Weights of a small GPT-style language model, trained from scratch on English Wikipedia: 4 heads of 64, 6.66M parameters.
MLP neurons of a small language model. Each row is named by its layer, matrix (down: output weights) and neuron, and shows model dimensions 128-255. Each number is 128 + 32 x the weight over its row's rms, rounded and kept within 0 to 255. Numbers have three digits each. A neuron's up and down rows have the sign that makes its largest values positive.
A block is one neuron, or neurons of one layer that tend to fire together. After each block is what it responds to, as a language model described it from the Wikipedia text at the highest values.

L4.down16:127127132129122087098145124176128185146085156163073097232180145105179128080080153115113122135157119111085116112088121166154130095150093163125153130150148134134058184187161044105096138122117059142163175148105161164099134154180140154146100122109136118164106096132147131158088153131138176131157105151070140171159148097063109109128148154194109132088094155192204135147091111200129122124151
L4.down43:070093165112087101115139128196141100093143128148079106120115108118111199177106136150128129134099086187125116160112138109091147095057076079087131146149152189139077153168131150107108122146121109153131131035144171147148088131153157105111096128089142084145168141116072152166126104114142135115156084181161115157150177099084157123188170092123178107173125081163081113197177180082091080115145
L4.down63:101136121112088163092097158148180098153134088108129075148106160138094104154123141135172131181134186115145149090120144128118113138086138092103089135112106087111064100144164108148133116117092097111086143175136148139138104104115119141184092145110142153147071089162168113156118089114136122157105114116175181138110148059167152111084095131163139058144121138154143136129125091128099103132228
L4.down74:208171111139174105138159090115105100071139147138047174114142086125099105057109142199132132180161132072117106146128084122131111061149132122159077121172109148143128148144149076165140093189167124117130183118143179075085098123147169202183127110128150176190154102151166124147083117111077092174175153116098087109146153189148143079073111121113141082088150121135149118111094131081177199088157
L4.down101:148114106119137135084163187117107116089177121146102055032150113132149138108125115132097124158146190145144182112157102122140074075098113135100131107123154087123131131163159128171142132215153126097101173135117110164122086108150105111120081123140192136098139191135117103121171206097061167105141180121071081098115187067126140156127135134102157082075120116128121171098085098149186182093154
L4.down108:190157158174084164145149103143112090098113131157127126096144106184162108129107099134115173081124124169190116054122150161122116163193112121118159067038157160168114140152058105123159085081098217171155115120174146102160087162053114128116131153088161137158124131144149104112181148104072140164122145137100144152166133105120121127180148089157105172176125129121146092114089118078113107119125
L4.down152:150164110075102121138161174094141167160113139095164082109130174134152130179155129079146151099108195128094084116151063184119200116105085095098118125146085137107107084090131153051102147128101066122108104127115196141096125137091113129148149127175187160103139098119139164128119142119159167138186150140195135081134145135134150108140157108112130133066111099118080086098206159140105088147119
L4.down290:097112092169154114141168180109087118085128109134154148098112135153162215088159157130142130120160178133149079125116141182090130136124072117141120131074100091085101095162142092141115148127119144125100105178168128129113162159090075069080094099083174163158145141090134116101023071105137126049115158163061111107088086151168148132115152097134131128109113114118128156119061148069076152117191
Sports results, career milestones

L4.down55:143165079123104119112116124153162084102120167129182098103148097139136102131134133063169118189149161162104127090093099060164093142071108123140128100110127102103165115148158189120080135137135114069107117136075096135095127141104161143110107153102171126169118084061131064113136095126129191118150119205069094158181112161093172058122081117148111098151146153135175126142127125146143155089137
L4.down68:132191132139072132072152129107077142069151144161098167206155096110178122135137112125136083130069160113104127116047120161130106147152142088134162110173182139116139125178166079101160058144194102100160141159091150143168121173091166123133139154121133103062134180117147136131175119080167154081148124107126106084106111110114101131163112170112109106169120109121140097121131089106146162114131
L4.down104:114138124128118141136090154119070141122162102186114129133123097129084140044102114103155168089110155130123106134111132196086113122141140081102116169115135083111123154206127161112141124128101143133118172148122142150218116192112207130127165175170166131104141115059169117186110085120127096080158103171130151131099111096158139114169189127134123136155107139110110162185148086066158125120149
L4.down130:152156171122127127160143100109228103097137112125159136151175125155129096098126104187103110142120119078111109139097118127108183126086099163146112124090143069088159124124159140119135127102159085118148126129098091145115117139107105133094082061131178090134117129170108149138122119166134194114166089141098134088096127177112111056110139133148135118148129108122105166171134095163170099113181
L4.down142:162150075129152136117106173150128081100190073090070131157149114167042134178117150131102145114167124085146131158143129106105102148120135098181090188126168132140061144086110057191199146124123104129107081081153145089108144143118140138111124157079122141079164093144109081127120141120167153111131128095184137165167148092104151127149153129117120167210094123102111163131122125098134143135117
L4.down228:138148097110142148182117117119145131146084108133129145092168157131110174123156135153083210102208067164132148159122097122105141137133096197108118123082115123140148122172089072140143138144154183106176128075117087096143134111164124149083119061168134099108118138068106073153157139160089114094162157084130053106143081138103128092145137092132144136160136095118129125081111041130090086103131
L4.down238:154128125106120159154078137133137142144121120143113116175147103145150132119109187120100150187137092185136097126207110142067121175132150149112126067106112097202115180140075096146105169096179091143159133116110141086155113120072111121130132138143182172109173112114061119099111073092084159116097121173107098126166058109133106082107103146136169092123092119136135143155145191170112139118121
L4.down295:176115109140148133119123105142129110171038120148091067093142068119076138108129125103134070116111136104152155137119120088120092208084137157172107111072151168154116114071063112176148142106091089159150173151172062084151123071087135181114138118130097076177133111139086109103132115100137124144109162106140167124132066152121080111132167083093151130144144136084086148078124130134139077137131
Closing delimiters after titles

L8.down68:153054069147127124105143120030122091111112172133150168079131119090126168073118130112154098113110109170112179066121159142128202081115115151151145135106115129116085096129099130095094091143075136072108134167021194139144102143182092170138138125147095139128130157183122121142136124148167108109120103119107106101101249172160094147151106101104144091127200145105096117143139109161090095136173
L8.down169:102140133151115125102165076134158126156093051122166163139139091139137162063082095143128162128153169102159079118114123170166115085130192146139191102108119156153104109155095160093101149066089077159069126171146140205081125088135127083160142093122161120164123082178134139112163134108105115109129151103103145122190126108164143097169131160141150172062150108132155142107090166159088152163145
Before upcoming proper names

L6.down97:087148029150112138102106171181109146094103175156180112147078058076145090155130111123131138098062126143130159112132109089093105111044077138148133079157138186078118113098170171107128111176156146153124134112113101197149125118142140094130142153105111128111104145114063119162133182154155107097043117100104100116130162156139120136118056171141076108103131100159131164130154100145114133091162
L6.down214:116143124145106127071104133177174143169123141107102066189080174153117157114153096132121099114112145113053127101131144135140062154111119125170211121134113108144132069135128111116126094130148147193147094135189170213084186100115192116108163144092122063115083194174140109081088118070141131107165154057100074156180071137104125130150127154127141135191125119138139143078131099140146122100099
L6.down263:096145047092109122143120157130089163088094100139144132186091124103163147116110131146078132111118156097095146144166127155107153118099156156162167132133177145145140176204097109103065164104179095130143139077165117066172084117137166094173100137144094141121122151160094153155127141149170052097120140180105111101194150179094154132114152167136139166139123109188122157108153136136128169170145
L6.down311:122164114183115139106155125115064165146082155159153142127101149111147136173100120065200104120129107095109125115124172080147118071137122143131115137109145158111161087115155117124179119118102141082141023168197118160110097164111083159133123135126110126144225128164130166130150096165244052095083163131168178207074149158104126153137094167106144104108125100170076179163130074141113151097093
Month names in dates

L8.down33:191133112088139167161112138121158159117081136118082176146146114143083128133125106116114098213160109135196113102064087176126142079192130112180110148101162137128129092206146098129157143122076117127108122149111183101149085100142139088104134141097143151137092161134069147135169176134113142098113137100039156142198119129139067090147144116118164126123152121193147139118110133132160182163181
L8.down107:143123114130133219123127097136118100119169102080151141110162143123184124038086103109096091125101101069115124099093088123109199174095102113185139200125097111130095097094122094112112100110103163162111092101126082075091116154065109179161158086132160115099122087181123106116157139134210148145077093074100076128165100125147153123140170144151090181113172153094114117155099078070149203104105
Wikipedia table and infobox structure

L6.down98:164115128100067112118117166142103146137133099138157121113161088044179153156166159091131163155142172089168138105169133075103151110144130136145124129135095141127158058146104144184064166170124134111156122158165176167201098140134063111062059175131115153133175106100095179150166171138170102169157147099127108127209182142132093076167173162169157096117136112089153148137163116143131144135167
L6.down166:118110089156111153188156137162129130136078131151124100143155114164144131127101159092181104131068098149114197109123127119132123176160095117166116184113095110142116119184106104165141116142140117144164116130142181135170125181156081127131072172119120208089135127193115111101170112127122135118140091126191150094155129122130102104139088163163203110162138100145129068133166125093084162073072
L6.down227:111092100126091123128135165138107167113141120112123129135103122177113121092086097151065145113162100084118169102084112206128118117094048194183134186113100131132162094158113122082136098139113115102140142105149105074154096103151093133147178100150181184068135076126152063143145105210102136111090122159125125145124087067125146064077162131142162145149148156130119102133109101054103128114152
L6.down231:100099139083150178151103049146104098150136121072088099205115111150193150187129110065065098162062115175125128130183106119169118162113055157190114169148126080143091153132123159099112101096070071114152109143151120139164163144156107123149152155161074172101102118119085205174163123149094112132100107086123153137144101156132090123145160154123131113120112125139172187095128142036146084120107
Before a coming name or title

L8.down172:152137117109102092150090119161083125102096112119191131118158116118182141062119080115126073135117188122071186138113118164074126110134153118093111057130110060139129165132156075178126122123155099093100075105126181146134094126161126162129140118161070124129125069180134143122168130200178117193088116168120118157137112068104137110180118107157186152107197125155153144152208088090114111080091
L8.down283:135175152114096110136136117192100081207109098098118087142128108113125175158135133106097094137112151133175161235147116150176100220119124117111124140131091088132120118135120143107095122088132074202098134151095115133153148123114151154149093137145094147116204136098136143154134159125097154069152147174127124112109108134140122134143124135173158159062107119156105151130165153089177124181122
Infobox line ends